Weights of a small transformer language model: rotary positions.
MLP neurons of a small language model. Each row is named by its layer, matrix (down: output weights) and neuron, and shows model dimensions 48-143. Each number is 200 + 20 x the weight over its row's rms, rounded and kept within 0 to 999. A neuron's up and down rows have the sign that makes its largest values positive.
A block is one neuron, or neurons of one layer that tend to fire together. Before each block is what it responds to, as a language model described it from the Wikipedia text at the highest values.

Description: Infinitive marker "to". The word "to" introducing an infinitive verb after verbs, adjectives or nouns (thought to be, unable to accommodate, attempts to murder), plus occasional modals and "Early" in section headings.
L2.down61,184,196,209,206,187,224,190,212,192,186,220,170,179,200,220,196,186,207,208,190,169,198,191,181,207,214,158,208,198,251,159,164,203,195,177,208,215,202,185,189,211,233,186,204,201,212,182,205,182,206,186,226,201,188,177,215,173,177,199,220,191,216,234,206,184,187,197,198,217,197,193,201,229,223,174,230,188,206,214,186,163,238,159,174,190,215,237,205,210,177,225,186,203,223,180,225
L2.down276,212,235,214,230,205,222,231,181,212,183,174,162,192,175,201,195,183,198,199,171,194,176,163,172,215,170,221,201,216,200,224,142,226,181,205,169,208,216,187,183,244,195,180,205,212,229,199,164,238,184,215,211,226,193,227,192,192,216,187,222,207,187,188,178,181,214,188,213,200,169,203,202,197,147,203,216,228,231,178,207,184,220,174,193,201,240,184,181,177,193,219,195,176,178,197,172
L2.down390,202,228,195,213,184,215,219,201,180,212,187,187,200,215,206,231,199,185,191,206,174,158,254,170,170,178,197,214,208,202,190,183,215,225,204,237,180,183,198,210,213,216,218,181,177,188,182,188,217,238,199,199,211,186,170,202,187,213,206,199,165,174,185,199,224,200,196,203,158,169,192,201,198,218,166,193,200,194,200,191,203,197,191,184,209,201,225,155,191,202,210,200,196,209,198,217
L2.down410,203,224,222,180,202,210,223,145,230,172,150,202,202,197,172,179,193,199,230,207,193,209,195,207,229,196,184,213,198,169,168,204,238,191,197,183,167,189,189,176,197,216,184,250,211,176,205,221,220,204,199,196,233,221,201,181,223,172,224,189,210,169,187,209,205,156,194,203,175,208,191,203,194,190,172,191,174,221,208,201,230,220,214,197,163,201,204,212,205,232,176,195,186,224,204,185
L2.down624,180,209,175,213,213,172,150,207,209,169,198,176,217,195,200,210,225,186,235,194,193,221,198,192,198,183,225,184,200,203,182,177,215,208,204,214,169,180,213,180,206,215,205,204,207,214,194,199,215,189,229,200,203,201,216,220,184,185,193,207,158,204,229,211,192,223,164,149,199,225,203,175,223,216,216,221,170,236,216,192,184,222,190,210,208,195,225,169,213,237,256,213,221,208,204,207
L2.down626,174,185,224,212,224,239,188,178,171,185,189,192,221,228,180,210,202,214,236,184,200,183,232,226,215,163,163,233,219,190,199,183,212,187,188,199,187,209,205,203,173,248,220,194,213,219,196,192,209,226,210,196,209,207,155,199,208,220,210,194,205,223,178,237,186,202,213,197,228,222,201,213,200,185,192,211,221,203,219,205,219,238,208,232,164,207,198,165,222,173,194,161,195,193,147,210
L2.down651,214,222,202,190,175,143,198,174,180,232,201,223,217,199,210,187,217,225,231,208,207,198,212,192,199,202,195,181,205,206,208,192,204,217,186,208,217,170,229,211,177,180,206,200,192,231,168,199,216,196,192,203,205,197,194,198,194,186,193,225,212,220,188,218,259,154,209,211,191,229,205,193,224,204,182,211,217,202,190,161,185,215,238,218,199,206,190,130,194,175,215,266,166,202,184,166
L2.down709,199,226,192,230,189,193,199,216,212,179,180,170,185,182,215,190,192,213,200,182,209,179,211,147,197,185,162,209,200,208,200,187,193,211,201,229,209,203,202,188,199,184,217,213,225,218,204,193,194,185,218,189,201,206,231,225,202,195,223,185,206,167,223,180,208,206,168,214,206,222,208,240,206,208,152,178,198,195,196,204,205,188,212,169,163,204,198,157,234,154,211,201,197,195,203,200

Description: Auxiliaries after a subject. Perfect auxiliaries have, has, had, having, 've and 'll right after a subject, where a verb should follow (had been, We've Got), plus name suffixes III, IV.
L2.down369,181,215,189,200,202,176,203,202,167,198,221,191,200,178,188,221,198,203,154,203,191,190,193,211,181,211,191,203,214,171,190,215,202,156,205,221,173,235,178,201,168,238,179,227,234,210,203,201,225,211,189,234,205,209,187,218,194,192,198,199,231,195,228,226,220,139,186,187,202,195,212,150,248,197,199,214,189,201,185,182,201,231,190,198,189,199,205,197,216,215,175,214,167,203,183,217
L2.down433,192,192,187,182,191,215,223,254,204,233,175,182,179,190,176,201,191,214,185,212,197,170,191,197,209,207,168,206,205,196,188,203,208,232,207,228,234,196,222,199,200,211,209,225,191,209,188,162,220,224,213,241,238,174,205,216,183,198,177,225,209,245,200,171,194,205,183,195,152,177,196,189,178,164,157,193,213,192,195,226,213,192,200,188,189,217,241,222,209,193,214,196,177,189,224,229
L2.down558,222,219,208,177,203,179,229,204,212,198,226,198,177,210,172,207,200,198,219,185,211,182,164,189,231,181,194,188,210,192,191,182,206,239,190,193,171,205,190,197,198,185,175,199,230,228,205,187,222,176,215,203,219,201,207,231,172,209,190,162,181,193,183,209,212,208,180,196,195,204,206,224,198,233,185,212,191,209,200,195,188,216,184,181,181,224,221,174,192,189,227,213,188,176,199,196
L2.down603,216,232,220,205,200,176,205,194,181,197,190,191,193,215,153,217,190,214,197,187,193,210,181,183,182,197,202,203,257,201,199,180,198,172,181,217,192,232,219,189,213,196,180,181,208,206,209,203,206,223,180,191,190,210,178,188,174,177,212,207,221,230,177,194,196,216,235,172,205,205,199,185,191,190,207,180,192,187,195,188,170,203,197,201,208,229,229,194,168,238,237,222,189,206,176,205
L2.down767,197,235,151,179,162,222,206,194,232,202,210,220,210,222,193,214,197,173,207,189,201,179,216,194,203,211,193,239,194,211,184,192,169,200,210,248,173,206,200,228,208,188,174,208,184,208,223,178,209,189,170,196,192,222,214,170,158,179,199,195,201,170,215,213,175,162,195,188,186,199,200,197,196,200,192,202,194,224,212,158,198,198,211,193,178,225,196,188,187,212,218,196,215,204,198,215
L2.down842,203,208,187,210,216,199,233,187,204,191,231,195,159,210,203,184,225,207,193,211,222,227,208,221,206,180,188,223,201,229,188,229,205,162,191,186,182,212,194,191,209,235,196,198,230,236,188,207,173,204,186,217,176,234,179,206,186,159,205,188,216,233,195,178,213,263,193,176,218,218,167,151,219,164,193,206,197,197,182,182,157,203,192,194,222,189,203,193,193,256,223,224,208,145,202,171
L2.down934,174,222,204,211,190,212,181,195,148,204,219,202,233,191,208,158,181,195,219,204,206,234,235,219,180,203,198,207,231,206,171,217,159,179,206,181,179,216,216,200,245,203,199,152,153,169,204,219,169,203,195,193,179,215,190,174,197,191,213,177,220,210,179,214,218,231,186,202,207,215,186,177,210,152,212,196,210,195,201,192,193,224,190,206,189,185,214,193,175,199,196,187,193,181,176,205
L2.down1128,188,202,179,203,186,211,207,171,182,205,202,207,203,183,204,179,203,212,198,214,195,182,209,195,181,186,209,192,213,164,222,226,209,212,159,212,200,215,242,206,209,220,165,224,199,221,172,206,202,216,228,204,201,170,189,210,193,185,205,187,220,199,183,201,202,229,144,220,221,197,195,202,196,186,219,177,204,199,210,172,222,212,183,207,221,238,197,229,207,187,227,231,214,204,205,207

Description: Clause-opening subject pronouns. Subject pronouns beginning a clause, especially "I" starting a quotation and "It"/"there" starting a sentence before was/is, plus contraction endings ('ve, 't, 're).
L4.down537,179,191,210,202,199,233,192,193,195,212,203,199,198,195,167,193,245,180,202,205,206,204,182,197,162,208,189,194,191,210,161,200,241,240,191,225,176,167,229,234,209,203,190,240,220,194,202,182,222,202,195,207,197,209,178,210,177,188,199,175,226,186,200,195,234,196,196,187,214,210,192,199,224,205,159,186,144,229,229,184,166,214,145,189,204,217,192,219,209,192,225,201,217,183,227,222

Description: After a proper name. The token right after a person's or thing's name: the closing = of a "= Name =" title heading, or "was", "is", "(", "signed".
L4.down475,156,209,177,195,216,195,199,163,206,190,214,226,206,170,223,194,195,179,196,210,207,167,181,198,182,229,199,211,191,163,202,229,197,171,181,205,209,186,212,202,212,227,206,206,216,205,227,195,198,170,216,215,220,198,173,200,211,221,208,193,202,172,194,199,171,171,190,226,229,233,209,199,226,193,202,183,206,202,187,182,201,187,201,212,220,187,232,216,182,197,190,241,180,228,214,221

Description: Clause-opening function words. First function word of a title or clause, especially song and album titles in quotes or tables (Where, I, How), also relative or subordinate openers (which, that, they, Le).
L5.down590,179,210,192,189,209,240,208,209,191,194,213,212,198,179,200,196,153,181,177,191,191,214,207,185,165,209,193,221,192,165,180,197,199,210,180,209,195,186,213,212,207,189,216,200,178,199,204,196,184,156,227,187,181,187,212,218,181,182,208,184,201,228,219,195,214,191,169,162,219,225,184,173,239,235,201,158,202,200,227,193,212,201,216,225,206,217,162,182,187,204,211,214,190,203,201,201
L5.down630,234,210,169,204,197,228,178,199,223,200,222,182,198,198,204,205,211,220,190,228,183,185,182,192,221,213,186,184,212,193,209,219,208,149,220,204,179,212,208,213,174,216,198,172,231,185,186,214,211,243,188,202,222,201,194,213,180,212,223,174,216,239,200,234,190,200,203,170,202,200,230,203,214,205,206,207,211,174,199,217,181,165,196,216,197,189,195,197,194,166,207,175,194,168,212,162
L5.down639,195,192,185,194,194,201,198,187,175,194,212,251,213,203,211,194,197,194,169,189,180,181,236,168,191,185,185,201,202,217,189,208,202,148,204,195,200,225,216,182,181,196,209,172,195,192,199,194,179,219,202,192,165,236,194,189,229,254,183,191,218,178,172,197,215,213,229,177,238,206,209,193,202,189,210,175,188,186,203,230,229,156,189,190,205,188,213,165,182,202,180,199,188,207,218,191
L5.down678,198,206,198,179,200,233,191,200,194,205,239,183,196,171,174,199,211,183,216,219,212,202,152,211,194,205,176,226,177,198,166,209,204,187,201,212,234,204,215,211,213,205,186,231,182,187,216,191,163,185,170,190,156,214,179,208,183,189,193,172,230,215,193,192,179,210,190,203,205,194,195,246,209,212,187,214,198,196,201,216,210,176,179,195,190,183,189,188,200,224,172,218,199,199,207,166
L5.down866,192,185,217,192,191,218,193,189,241,181,175,215,167,230,155,168,241,226,170,215,220,188,212,222,210,183,173,189,220,192,187,190,179,235,205,215,212,211,187,191,217,203,186,194,179,187,195,190,240,218,187,221,180,194,195,203,207,213,166,180,219,167,210,202,193,159,201,193,237,222,193,170,201,217,189,180,202,184,220,184,204,192,259,196,190,185,172,208,221,203,205,180,201,218,202,192
L5.down1134,184,204,198,166,189,191,180,190,209,225,161,210,254,185,238,200,200,199,191,207,226,219,193,186,186,197,217,198,222,197,226,185,196,222,196,209,221,211,166,211,165,193,213,177,183,182,212,191,224,224,218,199,225,218,188,237,209,168,191,164,208,266,208,200,205,222,195,220,190,195,225,211,202,213,176,216,189,185,236,193,181,215,225,208,193,186,230,182,174,176,217,234,212,188,203,202
L5.down1225,224,213,226,210,225,229,204,216,204,213,177,210,182,187,233,204,188,205,192,209,170,208,143,214,207,220,214,192,193,211,193,205,209,235,234,199,201,198,196,173,232,195,187,187,171,209,236,196,212,211,195,237,197,249,216,167,203,200,201,176,181,237,217,221,188,189,182,234,180,222,216,191,186,193,186,192,176,199,202,186,196,202,175,200,193,183,177,228,223,235,201,207,199,202,235,225
L5.down1255,223,195,184,223,183,195,195,226,212,194,195,165,205,221,211,186,178,203,175,207,219,239,196,206,170,235,245,204,222,192,220,240,193,119,198,196,203,198,197,187,187,202,192,195,210,222,207,198,195,214,194,190,195,215,186,197,209,175,164,182,220,200,190,225,225,205,205,202,221,201,243,148,202,190,170,206,189,220,237,193,174,228,210,199,200,202,206,197,220,201,187,195,191,174,201,196

Description: Infinitive "to" after verbs. The infinitive marker "to" after a verb of intent or effort, before the action verb, as in attempts to, decided to, tries to.
L5.down31,192,197,186,175,161,183,186,187,220,165,191,182,184,179,174,205,189,202,219,191,175,196,174,181,180,205,197,207,229,173,208,182,250,155,212,190,197,166,164,203,193,203,167,249,197,209,203,233,202,209,190,206,205,219,251,201,220,200,222,205,214,221,221,209,210,182,216,188,181,223,184,198,208,183,186,203,206,177,177,240,180,180,168,227,224,221,221,186,232,190,224,193,226,143,171,199
L5.down416,180,227,194,150,201,187,177,188,176,230,189,166,181,192,214,198,240,195,200,235,181,200,187,209,197,172,212,175,179,194,178,177,210,156,222,226,202,218,192,192,182,188,201,227,213,224,170,203,209,202,167,184,218,183,175,190,194,193,218,203,216,214,174,198,198,198,166,188,220,198,196,215,202,205,236,208,214,208,250,228,216,212,226,206,184,196,178,216,197,190,183,212,183,238,192,165
L5.down599,166,212,197,226,201,226,181,199,226,197,165,216,168,211,173,222,191,196,206,187,203,169,194,218,217,164,222,219,209,184,200,187,218,214,158,162,170,217,174,243,185,164,175,168,196,212,197,212,232,218,212,251,191,240,192,178,211,146,204,238,237,231,207,218,211,195,195,207,239,181,178,174,256,190,197,210,206,169,192,175,218,229,197,189,183,184,233,167,192,210,192,187,198,171,226,191
L5.down614,164,232,225,201,167,195,217,191,202,184,180,169,164,174,219,165,211,195,178,201,212,175,223,181,187,219,225,207,185,225,203,204,221,206,200,230,179,180,201,199,219,228,184,173,156,180,180,187,198,186,224,195,169,210,186,246,196,186,229,192,218,213,200,143,215,196,202,216,197,214,175,226,160,190,201,213,201,212,212,159,198,212,216,184,204,198,217,189,202,189,200,214,196,212,194,227
L5.down823,217,228,216,187,225,189,197,174,190,171,197,176,189,197,209,209,207,173,208,204,222,183,221,206,174,222,227,192,209,198,174,211,183,133,204,208,187,216,177,226,215,202,203,205,178,175,205,198,183,209,222,218,158,200,200,224,198,214,201,169,192,191,219,187,199,180,182,209,197,205,215,226,200,176,187,218,177,190,177,214,213,211,173,179,223,207,225,181,206,162,198,215,255,164,220,199
L5.down929,214,192,205,190,211,233,220,207,250,203,206,192,174,174,216,177,196,192,208,179,206,221,212,185,170,205,231,212,231,218,214,195,232,168,155,200,189,191,180,228,205,206,192,167,231,226,195,202,206,209,207,173,226,167,198,190,197,214,236,190,167,197,187,194,202,152,228,230,241,197,224,195,213,210,194,197,175,190,174,180,197,208,217,198,196,170,218,210,214,213,203,227,228,198,194,169
L5.down1219,190,215,207,202,182,187,224,223,148,224,195,194,230,198,197,218,203,199,183,202,222,210,210,199,220,217,184,199,171,204,199,183,189,196,231,197,215,208,183,233,246,202,233,189,192,227,182,207,198,240,229,188,218,214,197,220,200,214,189,186,220,192,204,184,198,184,205,204,189,217,197,209,190,220,189,183,178,216,236,186,202,211,221,195,207,177,246,201,187,230,222,206,200,177,197,213
L5.down1277,197,228,207,200,202,221,204,201,186,216,203,211,224,177,215,178,197,193,179,214,219,202,202,169,196,187,194,217,137,189,232,179,197,151,188,185,189,185,171,205,207,199,170,229,209,241,169,192,210,196,214,196,217,214,218,179,216,210,180,193,202,202,176,180,162,175,173,183,227,216,197,188,207,168,219,196,225,198,196,209,160,233,204,192,170,223,216,210,186,202,178,210,166,198,213,201

Description: Article title closer. Closing = or === of Wikipedia title and section headings, e.g. "= Mara Liasson =", "===15th century==="; weaker on mid-name tokens like &, or, to.
L5.down429,191,210,229,203,193,172,191,208,203,212,185,161,213,201,196,216,200,238,177,222,242,165,210,204,157,191,194,216,193,190,209,156,159,188,204,179,194,186,169,158,204,179,217,213,214,169,207,209,143,215,205,188,192,228,185,170,164,190,218,195,195,209,208,179,179,225,193,193,188,235,168,199,166,217,240,198,224,201,179,188,182,186,187,201,174,205,215,174,192,173,188,186,227,224,192,202
L5.down514,174,178,205,167,221,190,195,217,196,213,215,189,209,188,197,213,210,196,197,222,216,185,170,201,216,234,176,216,201,188,223,223,207,153,186,192,162,186,223,180,191,191,196,150,200,203,196,181,163,210,231,163,231,188,184,205,184,208,215,197,235,178,190,189,203,217,186,182,195,246,191,213,205,181,156,210,232,194,193,218,172,171,191,173,194,222,234,186,224,170,227,200,201,206,160,204
L5.down558,179,220,187,178,253,173,195,212,211,190,202,188,193,203,183,204,175,187,184,186,207,234,214,220,200,173,205,203,186,164,193,208,211,179,226,232,171,191,185,200,232,183,207,210,233,219,195,177,207,167,189,187,209,158,232,201,189,233,168,205,204,185,203,245,222,206,197,205,212,212,181,220,232,206,219,200,199,251,205,194,210,211,201,195,176,219,235,244,213,206,205,167,211,215,188,158
L5.down729,186,188,210,190,218,213,195,175,206,185,208,196,227,195,205,192,223,203,199,211,193,199,198,228,182,196,232,192,201,223,202,203,253,141,192,182,194,202,195,220,217,201,208,174,210,202,204,203,194,196,209,209,180,185,181,190,193,187,179,199,188,206,195,180,180,187,204,217,223,200,183,202,221,220,232,196,189,167,215,195,167,206,162,224,220,246,249,192,243,215,208,216,198,189,209,194
L5.down900,181,203,206,182,204,213,176,200,214,183,201,195,163,189,178,200,213,211,223,186,196,202,199,242,205,213,160,210,230,212,196,206,176,243,223,189,185,197,229,183,208,212,238,184,228,211,196,200,205,159,207,199,190,211,210,223,200,222,209,173,218,190,169,187,214,182,192,233,218,213,188,208,205,208,201,176,207,165,178,206,202,203,228,246,211,204,163,208,187,174,184,216,196,175,169,142
L5.down949,200,201,236,210,199,213,195,189,215,174,238,178,182,220,185,209,172,228,203,193,190,170,189,221,177,167,188,209,191,181,212,210,185,143,195,214,208,182,212,236,239,236,236,186,175,182,209,218,193,180,171,218,207,224,168,215,168,204,205,188,214,192,179,206,207,207,213,205,177,198,191,209,240,179,197,164,209,208,191,176,236,224,197,214,207,240,210,210,188,194,191,223,187,170,188,188
L5.down1045,193,200,204,198,225,197,175,142,208,205,196,160,200,207,207,188,192,211,192,204,199,184,181,215,225,222,253,177,211,206,249,220,203,181,213,188,198,231,167,222,236,220,228,220,210,196,209,229,186,221,195,231,191,203,171,199,173,211,184,196,216,164,151,187,205,203,233,203,172,204,201,184,191,219,201,190,205,218,191,232,226,175,173,169,176,202,206,236,165,230,234,210,199,218,217,213
L5.down1196,218,167,210,148,195,213,194,180,226,194,176,223,223,186,205,172,203,219,205,194,196,227,210,203,204,208,196,170,166,237,198,207,198,194,191,186,203,221,244,222,193,177,217,206,218,224,219,244,217,197,177,190,164,196,185,177,222,209,225,193,209,176,186,214,227,191,219,208,175,152,196,183,221,214,200,193,192,193,184,214,189,209,206,197,189,200,188,215,184,195,179,203,188,180,230,191

Description: Biography birth-date parentheticals. Month names and the comma after the day inside opening birth-date parentheses of Wikipedia biographies, e.g. "(born June 29", "13, 1955", "(October 22"; weaker on scattered function words.
L4.down840,163,196,199,180,203,208,201,215,158,181,191,172,173,210,216,215,222,213,212,180,211,180,181,223,193,218,147,205,197,176,218,185,198,171,224,223,204,191,219,206,166,229,201,210,181,220,186,181,210,219,185,167,201,221,183,210,192,147,235,197,186,160,238,220,229,229,175,186,209,192,208,222,239,204,202,225,179,193,198,199,200,207,169,243,197,217,201,202,196,175,174,224,203,202,225,216

Description: Infinitive "to" after verbs. The word "to" introducing an infinitive after verbs, adjectives or nouns, e.g. allowed to, required to, managed to, the ability to.
L4.down56,178,207,195,202,149,228,158,187,192,167,213,132,210,203,213,207,211,190,208,162,205,168,210,188,221,201,216,221,182,207,206,182,246,149,229,228,198,166,210,183,222,222,184,206,151,207,189,176,226,208,182,208,225,183,189,218,200,156,212,184,220,218,172,214,211,182,194,213,231,205,182,199,203,220,202,207,225,197,196,161,143,187,206,212,220,193,236,199,188,214,212,224,220,211,182,201

Description: Joining dashes and hyphens. En dashes and hyphens linking two items, mostly in number and year ranges (1990–91, 0.15–0.30, 26–27), also compound names (Beer–Lambert, Mexican–American).
L2.down145,187,208,157,207,238,184,193,215,185,223,223,201,212,206,217,204,200,225,217,240,220,185,195,186,202,186,187,204,204,171,182,221,207,175,216,196,200,207,212,198,235,185,187,161,163,180,199,225,178,191,200,198,215,212,190,212,199,210,191,206,195,215,176,192,194,199,213,237,211,195,221,199,211,166,219,201,210,188,206,226,185,181,200,223,206,212,207,204,216,216,194,182,213,229,189,180
L2.down183,203,180,224,198,238,209,199,220,226,206,165,212,203,171,178,174,211,177,196,191,214,201,170,192,183,187,189,226,227,222,186,182,194,163,215,212,161,211,218,180,217,213,205,153,180,188,195,217,204,221,220,197,200,182,231,199,190,221,160,201,214,231,213,206,198,179,192,215,178,182,201,226,188,161,200,232,202,212,201,202,217,200,196,191,184,238,221,258,223,195,204,169,194,193,215,182
L2.down357,193,178,183,164,227,218,207,219,193,225,203,183,212,236,209,198,192,224,202,198,211,199,188,166,230,175,168,204,207,199,184,192,210,154,174,186,216,218,211,174,202,192,192,177,210,194,151,215,172,194,187,226,211,194,221,156,189,191,169,201,187,211,202,204,196,205,182,243,190,201,180,208,219,220,187,223,206,197,157,185,152,195,191,205,198,218,196,218,191,200,222,194,197,215,210,181
L2.down419,208,174,174,178,202,194,178,218,185,219,190,196,186,238,167,172,220,192,206,191,213,174,227,176,196,191,208,211,217,192,173,214,195,140,211,187,177,180,193,195,170,208,209,245,202,192,184,224,177,212,164,195,178,213,224,210,184,183,214,183,192,225,204,176,197,195,198,193,175,184,161,221,220,195,214,236,189,200,203,203,196,195,189,234,194,224,196,200,236,239,229,198,201,223,197,212
L2.down496,221,194,205,227,191,156,222,198,176,231,217,183,216,234,195,167,192,176,190,179,212,203,175,205,187,210,216,216,185,205,199,226,193,166,204,202,163,196,187,199,197,200,204,173,169,197,202,223,202,208,189,235,227,186,215,207,186,216,220,165,194,217,191,223,215,227,168,193,184,204,163,166,193,245,201,214,205,213,186,202,233,209,206,229,217,223,168,175,221,222,199,215,184,216,219,194
L2.down729,186,227,206,204,189,236,205,179,197,181,186,186,182,191,190,202,206,216,203,201,189,156,176,189,191,210,189,217,182,191,208,183,218,190,244,197,173,192,176,182,193,229,198,199,222,218,206,215,215,199,203,201,228,183,185,234,210,192,255,210,231,200,203,218,174,189,191,194,210,208,228,211,214,216,157,195,245,208,206,184,169,192,184,169,193,211,185,201,205,178,210,176,193,238,227,198
L2.down1012,190,203,199,195,216,180,207,211,240,197,204,193,228,194,225,198,199,201,204,244,211,197,178,224,211,200,185,166,197,203,217,215,208,207,210,170,205,199,224,215,207,196,209,180,222,195,186,191,198,216,206,197,188,193,253,212,214,200,204,178,185,226,172,196,161,213,227,224,186,235,202,236,188,166,238,236,197,201,215,208,187,179,197,197,217,214,230,199,198,216,177,190,255,177,196,186
L2.down1211,198,194,193,180,181,207,190,194,185,221,185,157,181,199,221,157,218,205,220,178,217,222,149,190,246,181,212,223,221,176,196,176,187,173,195,204,152,203,220,202,219,214,201,204,219,195,195,195,211,213,178,220,212,181,226,208,191,220,196,208,201,217,158,200,220,199,176,207,191,190,206,203,216,181,207,204,226,189,222,187,196,191,163,172,192,244,250,218,234,209,196,188,229,207,205,167

Description: Bracket or range after a name. Opening parentheses right after a full organization, school or person name, introducing an acronym, birth date or years (UNEP, CFL, born 1998), plus joiners like –, to, or between numbers or year ranges (1777–1780).
L5.down247,168,219,229,180,179,207,194,226,162,191,184,217,220,218,159,193,232,189,148,208,161,201,194,187,166,212,212,172,207,192,185,194,190,193,215,215,184,236,181,163,205,202,200,202,209,225,235,227,189,196,208,174,208,174,204,211,235,203,198,213,215,184,216,211,184,180,189,183,177,188,179,235,191,220,206,179,207,210,215,175,186,213,181,195,188,237,179,233,221,223,190,171,200,192,176,211
L5.down302,176,197,200,176,161,219,178,185,222,198,198,195,230,214,199,204,199,226,177,215,178,209,202,181,197,221,206,183,211,184,208,210,212,218,215,156,195,160,205,199,217,216,184,215,205,229,198,227,205,230,225,204,154,170,193,205,224,218,182,188,195,176,174,188,184,187,192,200,184,216,211,224,188,174,197,207,178,206,203,197,203,177,206,172,209,222,208,209,182,211,205,189,201,205,179,146
L5.down745,200,210,154,226,192,187,212,194,193,184,200,165,200,231,185,175,206,157,223,182,197,171,190,208,249,222,176,199,214,166,193,225,212,191,221,174,195,178,185,191,197,224,187,224,200,182,223,226,192,213,169,202,160,193,204,153,214,193,186,205,205,181,220,196,188,195,180,226,190,173,228,195,231,179,222,183,204,218,260,202,157,223,197,169,220,194,223,243,163,199,230,183,206,200,186,188
L5.down828,229,201,182,225,237,163,179,175,203,179,188,194,202,209,174,233,197,230,206,192,216,182,205,193,207,177,201,214,202,204,200,201,198,184,221,202,213,221,181,197,184,205,219,197,203,185,212,228,144,208,195,163,201,206,215,178,195,193,176,212,171,192,202,191,193,201,184,193,216,201,199,214,211,159,217,189,184,176,200,200,200,218,169,189,197,175,205,217,231,172,233,237,210,144,198,207
L5.down850,148,221,166,170,191,183,229,178,209,213,186,202,204,183,205,176,184,183,209,217,228,229,198,192,207,197,213,155,199,214,223,178,242,199,212,225,203,205,203,188,193,188,159,201,222,188,197,172,218,209,229,197,207,227,198,185,186,212,164,221,227,175,169,188,211,211,189,218,186,184,214,187,219,197,208,225,210,231,195,187,185,226,173,186,200,188,198,184,178,209,170,186,221,223,176,186
L5.down917,176,188,226,172,234,182,177,205,205,178,181,229,165,198,179,197,218,172,191,215,194,222,239,198,211,172,207,178,218,197,172,166,210,150,202,225,160,189,218,202,169,211,215,180,174,164,181,207,210,204,174,180,189,221,216,195,195,192,170,188,188,208,188,198,184,228,226,209,198,192,189,192,204,180,212,212,184,195,190,180,215,191,202,191,202,210,212,201,210,222,215,184,177,220,165,186
L5.down1188,186,192,202,184,205,207,196,168,227,190,215,198,197,214,205,195,222,186,214,173,205,232,193,207,176,167,157,178,201,215,175,225,183,175,236,206,207,201,231,171,182,201,222,206,221,192,219,195,215,209,197,183,168,223,210,204,216,258,181,207,177,167,213,231,221,216,211,196,206,198,207,170,216,193,209,215,213,192,223,192,166,163,207,188,190,214,184,186,247,197,196,214,196,208,206,185
L5.down1193,204,226,198,194,210,209,173,254,219,210,188,254,202,216,169,243,199,210,172,183,214,201,206,199,189,208,199,222,198,207,199,201,182,159,194,191,197,226,223,210,163,204,222,191,192,175,217,196,200,232,189,177,187,240,205,181,215,212,227,190,167,190,203,184,195,228,243,177,193,204,157,193,179,180,185,199,207,212,219,207,199,195,214,180,194,243,213,187,224,222,209,214,201,182,175,187